{"n_layer": 11, "d_model": 160, "n_head": 5, "n_kv_head": 5, "head_dim": 32, "d_mlp": 512, "vocab_size": 2048, "activation": "silu", "norm": "layernorm", "norm_place": "pre", "norm_eps": 1e-05, "positions": "rope", "rope_base": 100000.0, "rope_fraction": 1.0, "qk_norm": false, "attn_scale": 0.177, "bias": "all", "tie_embeddings": true, "parallel_block": false, "init": "normal", "init_std_qkv": 0.0214, "init_std_o": 0.00456, "init_std_up": 0.0214, "init_std_down": 0.00456, "optimizer": "muon_variant", "lr": 0.00575, "lr_mult_qkv": 0.7, "lr_mult_o": 4.0, "beta1": 0.93, "lr_head": 0.00363, "grad_clip": 0.5, "warmup_steps": 200, "schedule": "wsd", "decay_fraction": 0.875, "decay_shape": "linear", "final_lr_fraction": 0.0, "batch_tokens": [8192, 16384, 32768], "seq_len": 256, "doc_mask": true, "train_tokens": 112900000, "steps": 6344, "dataset": "wikipedia_en"}
MLP neurons of a small language model. Each row is named by its layer, matrix (up: input weights; down: output weights) and neuron, and shows model dimensions 0-159. Each number is 128 + 32 x the weight over its row's rms, rounded and kept within 0 to 255. Numbers have three digits each.
After each neuron's rows, "fires before" lists the tokens most often just after its 100 highest values on Wikipedia text that the model never trained on. A number after a token or word is its count.

L5.up243:167131101110127132126084118115117165097169114156138077133148058156152160141118143149137128177116136116104170164112103162126126110192145121157141161181080113112109158070090103082123150161149162057123102130129127063086075075155135129189125101143091188142094133083181156138130150143164116086155103144155182126175157105122096154066155092102100092181099086083060143134103162123075105101213156122102124093177151132123176104183138159114179160132087105174150111142120096121119096127100162
L5.down243:187112086121137128152160140214090095134100110178123111158106165135103069209141116134138114158135112124067120109109095103147102140115086140153165093142105063146158207129112235090152143186171156138103166142112116067092170103114144134110131111138129112121125130095162146137089099130144108122135049100072106161170094100195098158089115110103089154159080136127083133200122143118145121161135058101113176102153116136101123107147134109141165158110143132120094115156165146160109076144115181
fires before: "\n" 41, " He" 10, " It" 8, " The" 8, " She" 4, " are" 4

L5.up0:103144165081109083129136110123116134155109182076126142088129158116156176142133148153114119093144149113109162117062159137175108115164098124147085171105045119130190119117130148203043112117096073153134083139115111148144121200118160158115072165124082112124135089112113073066078112180125136139134129098172175192141125183124136083133085109128085113101076119086191109167148185145140130155149172161145144093104123066172119097148094138153138190125131136131141130120175117091156127081131170
L5.down0:120161107066144182185105106105077149110120149114095141142152121183115138125156171163121138137096125165138062143166122118145092158097160129144192181153127096106077141200133184076169167078161200135114165111127137090085147092142097129064153169141141113099118111119183118160115092141041149135105097152097111179138048102112157066099154114097126106092151127135101153143174110148116131161131175146131106080175183116127127116157132119130129114146145102206127133070125144125094077086094130
fires before: "ing" 13, "ce" 11, "in" 9, "e" 9, "ed" 6, "ent" 6

L2.up11:119114148144107141162159168123108130151102067097122117104210105060110139143087092098082110130137099076136200196127053126174152135088168157106163113140084184131155187097120077118115184090164160093116150106129123191143138137120171161135086128134160141129132184135125130148125202148160139110153117156135125128161133141137152052096169107135156141088125105082127110095135101114143125073161067108123106144159134030108159111130088116109206129093084125128148120125168146103101166172113144
L2.down11:078107130090149118123079177093148154129126136106176098132109155114142156116188142114063125114167185086149097162163106088168089155126095058137105170093132078160121172136104168103171107143104131186100072146145136118101148122152147096122123147132137159153097157145096121072139193145129093124065128122146111136106119153146156082168082095141100163121116119110112133131140171106102127164112131115139083166139120178201149104173162113111119110062169141088113174222120218118160104083086070
fires before: " |" 38, "\n" 22, " was" 6, " and" 4

L2.up340:109190099160128222156130114184146141110092160122153143132125101154130060113140139116119122111125154148109131111112117131165146061141095110145139141182087090137128157084088106062139173146197123140083152125207149160092157075119110188129138113128136162181164102131175121100076122098141150094120097150150132094146180108134087119147074144087164085062122150186123144116117066099119145113176086143084163157166083125151142155080079144095150192101162101143098138124083146090087168120114160
L2.down340:139141124114082091088085145160222120119165121137115121086116139121152126107148102132065127124135071105118117150137128089147130144128142124127076176165120150136139084167102155104149109160112138164137116090042144185094103128136139143108143098140149144123127120123129185108185125133168128106112101134107101173106125144213180154133186147129142131132074171099155088136085117095135083052192120179117098047052088128113152145162148143155202147060133136120136104097195148199131122115155123
fires before: "\n" 54, "u" 12, "s" 7

L5.up340:114116128104068138171078134162121154111125145134123052122173093158138076195114120149074130132106200132123081174173104121145149099147132145076064125178091140165125161152108186079192144148134105130073175130172070140133152112157146110101186148093075117161145099071158198110138178176133159086097095136082128118124084141209131133145114154120118157131121112151108117164082133070122138080143106114090092113153121084092131154133097083099134146097107159128168153122161175133123142165102166
L5.down340:159074095162136103142105150115120137101091130140168106117178108115100137151075104146064140136078180145123131150096084095146133079109117132097151102218101090146118146144134169093182177175161093128112186139151095098153162129104145113108168091051075136180137101133197212132177127155136156113071091122078128132142096165169155117144146133108144142108164134173153168090129112093147114084115096142076111088080113093131081140161093080166129143091111157144149158155149134109193112165093173
fires before: "\n" 28, " The" 14, " He" 5, " " 4, "ver" 4

L7.up165:104097106115122146101073132086077143077152157158114057155115090099197113095147143126103165062185127161114126140094138146103110142131162147174108188134148126101135152152086118146181116105163122193133122056073101126186145155157108115178151102124163152123123134135180162140080117113132073106148142086048117144151123110181165096161055094092149142131115138110131087106118184154109065186101150131139165105158099098156119113134162124119142118123092171161162138097097176132073193110173145
L7.down165:153123088176131089099144153123121110089088150133143156147178087083129162133090105133135134195118116126165086105116122151088200087112109143114095092143097109103098188133129178105086111088139141076145142141111178115080135182090121166148231105068177137110156131097125117111125076101146109106118165175133109109094150120147172089103163143183182127129088068150152116190134120085143112146129092129148115114093163167108124073121159177171121149170166120107116149180117122128075171084197081
fires before: "ed" 30, " to" 11, " by" 10, "ing" 10, "ations" 5, " of" 4

L7.up7:109094147155118128101126151143067143102111138117148124103037136114168129152114073074102162135089107081101127105109136108146053144152081138130115110137151136135136052133102130120122149185120142113141123072128117098121207109120139147154170081097170169085151168219192106121115169154138143130096115192187171090151089130118128161160133129157093155157102075147250134137152128102118093078205072106116125127148109135127115155150113136128143114142142127172145148159106081131082153154147130
L7.down7:135161155125126164100150113107110167183126156122121120079152100167125165105140112090118121144134117123123160108122129125163124108152172190194117049141138151127144209097113165067166069156154114218168144149172131122143127086125170122138159023115151122112122060138120157114097111058142106116102120097147126170175195091135093126087108185129116153123121069064152135176094112181115148092152115147142124148093079097136134092164117122126125110063156129123156150092087159170082108129150140
fires before: "ted" 20, "ed" 14, "ing" 6, "ic" 6, "p" 6, "s" 6

L2.up60:115127154138080151155165139097116094180159119130091086152166127155177074183069124114083147064183118136164126118135101168180105137122118153156167144097151166120144159029122124069101108102115123122145134088126110179133112121181150178134095156159117140103169142118123110125098083124076108086216066133126107130179087110109108077117045147180085141086086155103132155103097167089047134152142134146118166120149160145109175130091162095135101176138157139169125124142146118173118131104113148
L2.down60:093094094180061129141147100191118157115173143144088134099151086113105108194098172123098167077079129143131131168149071167121132103114076133204129111122132125158181167131112113140106118113080153137119131119131148111205115096113100160151163156157155094117144096142107092092064156143124146084089182113107116115122104111149097183163119119109126121107138143088185122131169109069130148153128159180136125160126122109070141118143205145142071111109110136111128051130215192117134106149193085
fires before: "." 19, "," 19, ")" 17, " |" 9

L7.up171:149072113134134092074119147142183116172099130173054124177158097099103198110156142158108105132135058145134114084098133161079133091091131150152173155112144094111107144125160100138134138139161145174136120150186067138155078088120123176104138106154117141123112126111184188047085177163143120130144093089103146122105066093123204115145098182143130145199178060103191118141144130150193098158145137123119094160121145086138100142152150135102129131111105084188117113123092080141161133130112155
L7.down171:149137115106088162177098053093116113131137134073160113174082113204148101154103152159144128134099118109123118144096205100107172145105146105145101121149099162161140147162114155136100173186109119100089110124102072081090131122104092086149098127107148120126105193122122087125100140163125166124195059131161107160148149097133173144190104060104094082051095140096111115091147163173080132133163203140148146157145147162135120074147127167129175074148156131130147137138197112088118134116172093
fires before: "." 44, " |" 19, " 0" 4

L7.up164:079145111106212096080137096162144041204109105101102165183148124172131160119107088144109089079102165116159125130145171164173123110058133144162146181088125116138148143139135096090105182167126120128099087148083112108113169100143191132120108171096122077189156151152112118119099129105069085137143084089160132136181092110147128151117148101132124107103156118158107124148121123087125085139070103144120175155146077176098108078128140165087093090192135105120128161126145199139180113152131169
L7.down164:154109119115137150169113107133129127186113144067139063069113149141036148095119116171083119084114107132128162188152095142136130156146144139130049149110100084112163102133145081071182137147121145103140113115092121136138122112138145067133138168174159084143072173056136188167166102093135116099089178144127129176166137124108103132175174154069144093122123161153144150119106119120166132163135085123115103195156165120146129054144133176200129177134104129136131113133102104137174151052137087
fires before: "y" 37, "′" 8, "." 7, "°" 5, " |" 5, "son" 4

L4.up130:088009120069139131123140105067085101112090178157121160147105124106116121122145093150153186102100115098074088071129123149128129168158099124139165061118111141125085170094156103093201112158147163139139144099139064168143107128147141155137157137157123187154136175085143171104093168149149130163178086127106136132092120153098161160146137111133121114196141115077104089170148129121115138120163176122109157118097180119129068076152090178112105181117093134129143130145135076141217096126138155
L4.down130:146108115092107108019134099153135129119142119106125067138095175136122071099137143120152089151094107084160124168096168136141136135112135105154110068111133121134137118130118093169074116189102137146131185114112096116209121140083126045121207155105180173149155173153131088153147180164092121089165151145158150133116173110167044173119113165134100165079113089138112166142132108199094089125129109125159120111120135116146147162160147107105153128129181147143067131155087186161099141121123072
fires before: "as" 17, "ed" 11, "t" 11, "m" 8, "in" 7, "p" 7

L5.up375:119098120144147155078143154078130104103115157140158053081162117100099163145087180145123129128122201128151125143147108178117118190113180131132123103161139104126111058104156118126150111167125111104132116107177093081147141172161115143162094168072108133144128139140133113085121112155128046113148102186183111132118197158144134139103177109177114180056053152127139096092146103105093151068121102132147166104149159130083192100106083140159118159132092116186174135152191079086142115133134078
L5.down375:114150168145088117151088160132139122118139085134155127147141157166175138149156090139149072164160143073125159100206103109094166121190105113150179088162089123122105127128121146115162108142182192151123180072093147075094156148099128098126088148107141198103115106083058130093108079174124109106162115140148138160110126050140138111152164190089117114167084086127120099133082134095150156104167189121086173092160174155187117123102134147114110123080161122114067163120089086172141147093114089
fires before: "n" 33, "t" 18, "mp" 6, "d" 5, "min" 5

L5.up198:113139195119150133139125095155168165191144162162119098078157128136122168158165135136105123075088055132088138127110083139161152140108172173199101117114116154076056140127085111117168099121107080104154167176145130156213104143083095146151129151101176127167114035117123173147127096147079107164101147077173141114168088167078127124128168141103170147185090132096135140130102134031111149115108115166124164098119118150196171084149130136106117119100106115151129136107128119118112169159110135
L5.down198:132107158115090126135091094139123085190153065093125097126144123150111135130136095172132088072175079111140178151139085141166142148126137126137090156148091133096137111061214135129131079082119126090212139189098151191132191139132168113104144085120117174132129125114125107128170075127097066097166148126118071164134070172209138147122092090081160068138120170139180196171135118093131121111136165112157156168140145085082128139179131157095123121113140094127098124131150116098091144101151142
fires before: "li" 14, "." 12, "ed" 9, "ic" 8, "lo" 6, "ish" 5

L2.up197:077099145121110138130159136175147162113106067148100119075230082135120159163129124100118126125112158154156143137150154153177138130183091165169138170079067130135126114081124155148133176075135078131102188064124173109167127136099097137175111155144108164111131050126216169080081156082160128089130154133114090143152103068090091117146110126124122162124157140197090152122121079111154111120155165099190103108101083107135152171141163135079114129127123113143176140070141107126162088142130117
L2.down197:061123114151111117118113111158141159151139094148080186150121062182168181156145078050194096106136150117159118148162145139128120115143139171167170126079121213210145121132126203089093096099150125108148132133106160167134119102092109103152151103096104142107115103148122080051128110146133146096108161115119105125132066114116140094133133128141111171119155140113100117107136182058164118116147145161140123147135043162095118129143182114098105082143174093165143086116141201163140077136143078
fires before: "." 22, "," 12, " million" 8, ")" 8, "%" 5

L2.up126:148083111166149152116072146138108157124138176128166124131115138130108093113169070124114122078112144167130112116111228138157136039136163096159121151113136107136123148145103103081113111113101189079113112154108093202167051112176141166115116103135136140189095177191097167147078135159164159149084129090127126166140119148126120142098128175149159105171102173100109152140133139040142134138126135124133108096123160089184131141040092117076143180151093189178131093137103117130149110129090107
L2.down126:159106131130082086101190174174099066094164141164143174114083078158189100094149103101146192121187136110139161105149126144177053152095078144159149119085106164193117122114121131147102166190133064190106128111120156131143105127123092114106159138160149156168094115126171129097184129136082085092130171108126132096108114144139096141077191105149190160099136156094103127113128079164094127140126158118131182128123136114092096077207141104157091142130147083106105112163159126163098143083142094
fires before: "ult" 11, "ed" 10, "ro" 9, "or" 8, "ic" 6, "y" 6

L7.up227:118137113118142130079172102100133069114090098067166108105146097084104085183172111171048178178114147107159161103118146126137125149154147122119135194140135137066161171175182131080146112108167126130120096128057088069123169101137176140123140113147139120156167175101178128139027114099183163138155073102095099090154116131077127135120123125141139167141102132132215049128156109127123084087117138185126169144156148093136114118126102127162083117146132118145130097148159161107165112169140111
L7.down227:112122077131138108150093101113117109072085133139103073082132069077172101123095105092113177121178137154170090153155129062127133093111165165143122171148126125113106139151101159181157204133210148158132127065090182144128124121151140130087188108102137106122157146152106089116108126148105131113160159163056126094045082184174115121152127120143161168120124132110156114137193150171115162151118145153104114118085093127176140076162121099098127161094168118090131130183098170156061123173132167
fires before: "ed" 56, "ing" 13, "er" 5

L5.up110:117122110094127164122119119097079093100159179157107151169132116116136111120130133129054122118113122142124133155064097112126114100126138198100140144146155095074098168231152147135096077104141131107139072170076093111167155154097107132159077162160088123116113079135129077140194175107199169119144166130122130109139107112136082113127156120073108131084163193173104083171129134136100120125073164142161190090099162109135160099147146129073181201128144140162155136152144142127138131112039090
L5.down110:148158092127094131104121160155088162149177174189143081148123128182116155111129087154136137100119096143146128107067147073094135115174125197114038094138107152105092122144110086091068053145113097090135109126071128166101149193130104132130134162133123166176172141153134151133156104110195080151081138109182151084135154126136138089090122107185138094116134155122105113147090163135111113192109120124174176175162069234105081098144134131132133130126145119105119079116120172157146147162123111
fires before: "al" 15, "ce" 12, "il" 8, "ra" 7, "ar" 5, "ary" 5

L7.up282:109107146151107084167096106135131119091159149157106126179125123119056148068101126117143101093076177162083091161128142151175127129123127111115208156189166187121111119164120130146104121138184127162100150080112106162163141168116046115084129129099137101131094066137145173160096096102188102151076198172109153123126101142147101165093159088150113145115125144106165134151128144154131038138114104059175115113136130140170118140102135145131131121168075213170105093085128121186124121152168107
L7.down282:107064117130112089074083130125117065121084152101118139096118044181124110096142174130107098078124145075165070137188121134146132184118104175206100105138169176117175128182145139065136124093096135093130067111111084158181104117160099104091116081113160191115115127196202127084130118125160125165120145173152103129166168158154137126145124127113156188161147128115087099110143169140148153185139114140131116092133175131145150143133123066134140085131115146138166128145121135173110127051147152
fires before: "ated" 37, "ate" 23, "ation" 12, "t" 5, "a" 4

L7.up83:151067048170136122084090109125138090139127162144153122192143185155103118205109152147074140154132099129154134162133048106191106129073068155113118124158187064101159166073114092091200114117128092083104129126075105141095180123124110116134130113147090139140134117145114098142098131181165080133110085098098093142162149162109139131187173135155142111110150128147181122098104140121104128118116108116108128096162131076139124124143094084142161178139157167178199099072147184150134126168093144
L7.down83:157115074124162136117137106114166123115109098141114191128123174143147110155100171127127121091176092157126144133100050089191085120126086131158161114186138139151174160114065131093177157078109107119081123138132115132125132118104147134150177112132104131181102125129109205130169128137144128151079148143068137113152170188121154086128148159118093149085134197120195153066117139097127128127156044101121088109082098098154104198120100115154127108141172124113081021120157148138144145154075163
fires before: "\n" 33, " The" 13, " He" 6, " It" 4

L5.up461:147138128161149140137097148117160088116111217125029141094133110105166100095123134174101081136084136128164108102089120163124099173080057124120150107105120171133125145141140095140147137157110144236150115120130105147109106138115150122130151114113103127156184082115129113059116091149157148151166033131144143141123152100091151115114089127140209157094171158150143115132073130179118096166088106117087127115074144130137119090141096158102143035150186161149120155172193139157118138144089123
L5.down461:102177130188169158141190093110143103084166214093117114086067094166149152080093123110104087115103161142117173091112089162150123142161106147105118140110111200104112154137106115132115162126131214176192142165177120139176106132151143127145135112182156114073058089144111154134094098110187154161076079164114160112157154140150102170116141174104158125112089082108087091144129072154109114124096149146106138062114129070122160115138087129147156096110133095091107133152092092179135115171127134
fires before: "s" 30, " |" 15, "et" 5, "ia" 5

L7.up332:161150095115123149118147162112111195122142048141108165159067149165104124121098130129151066180156120162142120152078111154114204110099104105165117183091153076146103139091075119105111130187157157125119145128109139168100123182124157138116156120168129198089142123091101137147079182172191102110117126098153146107158139057126133089122079088173144118111071105166151105099087131100119142081180100164139100108170065136136142156128125141089162128133119216144155173128081136135095073156094141
L7.down332:172094130073143168087153121172147061092128108139113137108188136135140072087180087147077145140141116122158135145150032075147124087127106148135124098177056157105115104165181166138160148127165164095135155115115207089165104177073124181113146105114117081087167101129144134136116105125120143122079162143107158079173126127134122159095141177169084142100133138086107151116157127110122105144127102113087140157061195176046123147146132114153167111119214142167125094110145122137109154113113148
fires before: "\n" 29, "," 12, "." 9, "-" 7, " |" 5, ";" 4

L7.up78:068093097101102100115180104135113117142097108128165193110103089190146103151087107106131163086139138155110110127108129168155124113139172130086124160173135121145118131107119099126120140154186174066099116113114105105073194152162167096127190113151151108104090127113145163143096119136065116149150032149147144124160097169167123185111206138093124105161096137128203083104118151112150162128110097136128169160065148152148139072127135125041078121157144131194111185149158138128093125168080129
L7.down78:242164124088130106166122148109133146175100130086132127149134172168140107102167055082157081178150150107150106154120069154106105067169124148098169134118166136145142141106128198134120115084138129162049153071110107073050151148153183118142142146141100105145041098096102133149140124115066099130103134184114067147135135115134128147147132110123109117189124192160122134121099166112127137148131087147149130155178114111143117146092165120108151118150094156098168097132113165167112110103143048
fires before: "ed" 22, "er" 12, "o" 8, "re" 7, " |" 6, "ist" 5

L7.up74:115145121103134142117112070178122098102144179173090110152067101076106126095111105164110115087045077120145158154157157080227097177116179147136159136116173116178107139087156167108212146151172143120089111156150129137118150113088126115066080084152114135152081138146167111144130088089121094161141122140136165082139162103153134161098163122132101115191109057090141113092113154162122127159067098109187176127153145114144146162124148167134144117174151124093160111076114133073107133150099169
L7.down74:127146144159112144141078168130126132134122102158151163053087154141103135085118125087099159111114216142090174127144094105113119149114157133149097162065169150138120074207168110177119130087108140137162131145103114143059113157140115130145167138174128166165119103144198133133128080098148114101138071107108114056084114113187140132153149173162098080158154076133090139143137187168176157099095108125113107105130088112147090192171156098102166131120101171096086150162160147116099069056140103
fires before: "al" 13, "ally" 12, "ate" 11, "ation" 10, "ated" 7, "o" 6

L7.up475:103156097123061129065153163088140168144126146120119066124190104131083131115153117111114124095113172147109141110104170111153126149107140124090141138164138127148135137120127130147163161125227099144068111141133127116133134129110105140181159088110176096146108116146114120127098125122108091130115109138084197091082101137121152194111099178160154220168115108158142094150089124143089085119115095128085129120117191158071110143108100146030093175157061161172129152151182171112182126198110103
L7.down475:086055183098175075127126119105133190173163127130159151104056087110177119190091123125102181148142075175118094093130136159131142110141109094123152126114142135086117073099174116130156094108131092108144056088122086158166107125100114117117158114143126104138152092095184148169138100136159096128132137182162118097106164097176154091141150110163166167109217212153084122146157159125142095103127135135132073098124104054122085152098146120162099162163118099165119111158191125093156122110143104
fires before: "ed" 35, "ing" 14, "s" 6, "e" 5

L5.up88:114007107071116159157108131117120134164174168142158050137108110062098092134172129053125155174100154167149106114176157133157105169113118124115175076130138100147157085140118109126160104137195116171114183118104154150142135127071122156134069072146105092094162102134105161124099059136128087124195185106115106107154090159111164191180120152107124131108147123132184113149123128155130164127188133159132138123078130152163115117116093118159107146125130060172091157098138101134113095156116125
L5.down88:065135129070104074147135086178166142158111138130149062120067168136164122169114142115135121176137092149113099179145170191128057143130123112109092169129106075130132116162107141131159101158148124133116131076136089130128085144128102088142126105135084068130154125084105107133123147134115141147092127150106138160161113138085107142151128138137141139142040174129150131097184200159142148073223109136155083146114121065141136117146090126119092147113168147117081158159085254137157154109160126
fires before: "ed" 39, "ing" 18, "ment" 15

L7.up169:095096154104146095112119126086105114145124159176103081080133119128093153192137115095120128103162162118185090100156168126078140177152040087114128150156130075126092095044114131097122137108153060125125179175131094073130101122101154167185081132138124162181124108113179172109094117131153134115140151173117124125120171105111170141122198122154134182176108155139201161188068151134126124088148119097096153182096170127141168103095185131162092149095132097130159141123097126070165115145109130
L7.down169:149095144105109117160125160161199150125125158114101119163091149171139133122122181128104117125149111079141114091121133122186072121085141146137165131154117208122106124146115176138156162120140140155140200070049115146095170126115102198048178059135148112171114156125148132151128132115053117125103128099104121120100049133125101102082154128060166110165132128165132135082118180232138106140130134153151074096114063155113086125171115134107128123116101160109184106139141170144091106117111144
fires before: "ed" 34, "ing" 15, "e" 5, " the" 4, "s" 4

L7.up269:187180131146194131119088178146081120180042099102136171103120124124170188103097166159154091109102107115123101190132126151120089110134125114066124128110109122102172114129192118137116141103128121124068109131126094148152150139190186096151113109052100065117123113136150089096107105129168143123111099115151084141103117100122146058172114076146096148163147108171083116148167085155105090168203121140181098142095120156101101142103150128142125189149174075132170155185104156124107149132102175
L7.down269:193128100146120116143150160145134141154100132212092114106071087103146117158112160114152084154072123063169105151128184131164113140086119192104179117111055201143101111114120140125096126166147146085161135079173098099114128134130062155140146126115156220121078119150141132176103101178129117131136069107175177144122141083158111118120087078062104130123133148170103114155130114114140105153123127115126101083149073124164156118074102141167139170095143145164173145105118169110160060086145163
fires before: "th" 15, "ure" 10, "==" 10, "ur" 8, "or" 7

L7.up260:111134148188155121086137180106161111158163127131148152112123071150130133087122109164082132087125055096221149169139133109115133063083182135171110108166131115103099148164115153111174036118148133116093119161118158089118174176128103131197178146088071103117161125144122101121113185119151131104134161068191078086126108124178099129120136124125078118121111068129144098106063127126132164174183160140126114101127122131152078145082157112087115151091080182153132151188116128171104133140115123
L7.down260:077149083180095118085132143096073127116110119181132155124159169139211162119175112117131078172114138100068217134124111096128092124190150185088078115056073082131204118168108125130133181099107116163164128126079160139122105142117086090202158142121110082143086159098092116104135121170175124164150204078167101130107120115096117116158103128146082180153105132108104139118135133142145081150108096116143119108139141153132073094128118149163179088123154156130084190114132130129126128127142143
fires before: "al" 21, "ate" 8, "er" 6, "th" 6, "y" 5, "in" 4

L5.up246:141176184165129146122119094118182066152179140118123076118100104140080123137106116126144146092026149096152148096071177054144123134135159133194102147119100129111122139097123198082153165162146171097105088216057122133080128131151154095130184088127113142165144108134081099142162104073116116150113149110114103150130124147108130113165169101158123097135100043139140123176125146135167173176137078141106096086120146156132124128143156132103124107190143095127136101166112128181075166143079132
L5.down246:176129079113090144114141109165151146112135121110109183081092145118055142129126089143174114131144105127142129156118091108115107170129095120122091142120138077161123150055161099147214152155121132073132138138123105114118116104103103155134090102179142101170110152098164130164132083157079098187098162160071134139085150145066156138122192159079090069116175121146142103125100143123103103170150138106136094179146135155141077107173138096105114116163128131086067255164133183149118127106121142
fires before: "y" 22, "ic" 8, "al" 8, "o" 8, "age" 7, "s" 5

L7.up318:148166118144125132123109186181128134160126134100124158137161086139092168138148139182134163122161077159110105083192119140165085102132103106093133145113102087145060133138105075096139141159168131061139177148131106131144111142172171033119122170136137109121159164070154126183121170115143057155164134138088098111157145136122126155157079202127134141149203109176075138109162088155158136110201079142101155118111090106116115121074147093092124106109049072119128109111152142098100093142149173
L7.down318:121115117103130101110089110099125123081109167135126097127136155176131098123128103148205049145082131160144138146063138153087112182193102139126126153087156190150162123102191120114091129115126112151128119058172124109137108195097123144126140169114136124162170084157149077131140045192170157171118135160218102119102101165099151086125131053152125106129111129092142091113124150104118160093115206097109126110106092151125126156171156171143135075130110173121077139139126130131160203104116088
fires before: " |" 22, "′" 19, " p" 8, "%" 4

L4.up318:182157138144123160128144123092146124099060118109080115184054093130147121201134113177143109162101106113157087119121098121094084159131120091156077137125120164186137128179189069120130157116115184109109166108128137105102105159189185099155126170122090125130174081141113141124120146151137138162138090176097115185092085134121171147094153080084115105114166119112151140138169131089172065078091162059165137145142127132074107098080118084145117192140193121152120155132096127167145117146068163
L4.down318:155159083111109132072112126145115092136117114093124126112143152164125163126144068145153193162085116115133129152121129115127167104091169114099109150110115125116102098130142152128104149107120156035153106116145143109154180158133149078193145082140116177203126143154109184169109067104184130182143145141128026138164130114079106115163124131124187181122159121135135019086135164110121117113071055152101135118158158065131136084156117155168172099092147124156152155128129163095110175138119090
fires before: "er" 22, "g" 10, "ver" 9, "ved" 5, "-" 5, "ition" 4

L7.up423:106113136093095123134058153118119158101154106119160108121132141056090114127169112150130040131077132113120107130139138108126142158100128160079214155111132105133172163175128099182160056131143124100113127112094125164115105131108133118102122107115116176041137128126095104082106138188101147149121146130134090123177145134125106180130065149089133131128120121133182162212220119141070120066144138122154168189109140199143129139047080155147098121112158156110156107143092152123161117097169143
L7.down423:125154141083146155103164092139178156182121194118117139110192145157173122176077154112081182146166127184149113127098141085124082123158133088152139157138098140123074166117138144134131167147152139143083095163133118062141139178124091116156141131113119104184084156125165095161110074088125137087144100123094142154071088131170193095132177146118151129123092128150156127114074052152162105142108134155079071100112117094126087095103095100089127102113165183110095182135111090084088211177133138
fires before: "s" 25, "ed" 16, "d" 8, "all" 6, "ing" 5, " the" 4

L5.up161:126146180166093118139109156126149070152140144123106124119111123174138167142077145138105119160098106099109113125137113162152150080098134143159157159149098155152108134122147075158140094129083132128163075159114137147099097127187110100154089114151180110171137022100152129152096168129182134128117181133074178171142095140140112090150186094090110089153154113120149088099096165095057090181063120135148171124100077142099143099112126178133057209147161171144166115141140113176088059132090140
L5.down161:139146093170126092110139120127106139167124130186164119103119162087093119169095115112096178154160092128118109126135127150135139134124155097088113096148132145113080125125157087125163116139118113173120144122130079126151149184193095120132073126128114108117105125114100165118095065116131082136219114115153149075152201143035156133089110108155167120081153085040171094117097130092109129144120124186131142149180191163183109150137127137199116148145086139073109181135098162176147064121158062
fires before: "al" 17, "er" 15, "ia" 6, "ition" 5, "om" 5, "ce" 4

L7.up175:138126133093125087098121105094095100140154115170174136103104126158127101141111094149071116129082066123141120107130149115167078135142163170077089183126177154176135132115075098106198076117177085131136151152174112080141193149079135111109099188115088111100113178131105102125102105196134124158193083098140163128084133191082159122146212146126160161099088126094119180092161136110095098132144146162167158138102147107039076139090141151147157128119127124168117140144111114147136125206139106
L7.down175:138119112118146070101176123113134124110120131165147195131099123140138098186132148099104141168145095105156167096114120152088105119146134064147174164128089158119084061143122151175117152081125172155166135108161153078104147132042099146128139119035114082123069135089156166142061119192087163155160125118158109113091095152066102176130131150084151090098112092130138174115158144090100148127146181158145129176119143074086204189137127138092119094135142142138082150185127087130133111176136132
fires before: "d" 24, "s" 14, "ed" 10, "ment" 7, "ent" 6, "red" 4

L4.up84:157136189131101116141142152207081103076124173133095148089200122154121185121103114114140126144119165144139109122109116158086144121119148111196138102154140152103095117184147115132112140141175122108073166135087105133162117132173100090045136145115143136116150152078162170119085091141092117118138098131152040151197070154173098145114147145104153181154084111074098095110143119074127075123143121087163116168157154157052152104181078087185134163111159105131113111130148087184158152149114108
L4.down84:134074145113131143163159147064154127131106104096087082140090167149141014161186117086182152092149175108124137074133103125133069138131104144122198147146128129137086096132166094130150121102105139161134111124147234144119147136106142155095164089106084164126107130099135109141152095109167135117117159133142164106144089129135143132127080172154143146118112168089168122116228109158102200087114175165114136066073116162111142128127099042109156124060109111147133143133090138136118158130163110
fires before: "s" 25, "ley" 16, " An" 8, "." 6, "ing" 6, "c" 5

L7.up497:137109125101115125115191115141106150164159080133149149107152158160098127174160101114114122155163158117122135140069069151157129129131095180183052171100125130168112168087065107089167194145103183127167107114147124109251108088070139106124100127112053147181132148047112189154129165104154142083126142125160146113173129095128124096108139150072140104152167118164108106134136122185137115075120132092152123107130156130095126137070091146141083097146158086137157140091093105171135156129149097
L7.down497:102177067179116144106157079108092132083167076084158160158137125111109150101135094131145110108098117162155155073148195149108144072145119126133131120115159150125138127206161148137083128142124106165146128064120115169077080104145143126149116118134143090113118188158169116117059149079067088134165091117140126133087145146083111174152105128235119128168107160108147167175125175150147113167119150125124177110150123101150127138125094095114148186175122127051057160173108140133079101159086141
fires before: " |" 18, ";" 16, " 0" 13, "a" 4

L4.up398:145124146143133131098121109152143087154135102125130128060157116157151145161138179155119097144153156118140114106090145171164169162131168144105086185169123104198074174087064133134132101128140136112096154140080147148108127149166131151193150194132048128115104087130055110126166130125135175183150097121131169109116072149105158179132170158183143131130092115098129135042123080124091076070088105115105142132096148047124157109152134097121098061126166164068115103125151151128083181150111110
L4.down398:121109133138129139123115175129139061102163145177131168111115149100118069086081077097095111178127125116118088100169131136115083076107193082147165134103153122095122144130179129156193111076172147106127127174167075107159151123115147142162127157105159105060117120098151177115100069130149163141116134112203110154129102076168123103110181132099076149080092075102150183154108124123103147119161188135140116077141160109140128079197111159172125086195128197154082124153160086152117120110154122
fires before: "n" 38, "d" 6, "ish" 5, "se" 4, "son" 4

L7.up251:206120141128098142069129102146159112107147108092106141107097151135122161135103112158128111096089110149106104143168088177132059156157138130148127096110115120190147149188151122144100201133109124123182131104079136124123145111125130148065193069060111158141163194113171085135154133127111096124172123106143144162204059118120163122151117098114117157100127089166141124123149147112089094159192122132190118078041147104171157085107118164113067142116134089130131180172147113085110125126071178
L7.down251:143071102120100113097106162153087081160112175098124154141064096146156094160067142086123158131149141126085152137150133134175131143122191098121171159160155077115102098098135137121127180151102139113140205188091168150127103107141146116172099101177112164143113149120121102151129114107106134115178183124081084160099171172071159128099106138091107055105158178174097143053138129108127161088167182108178112132163151091126113172148124117086122112077111165128127153104167199118111094147084060
fires before: "il" 19, "in" 14, "t" 10, "y" 5, "or" 5, "ure" 5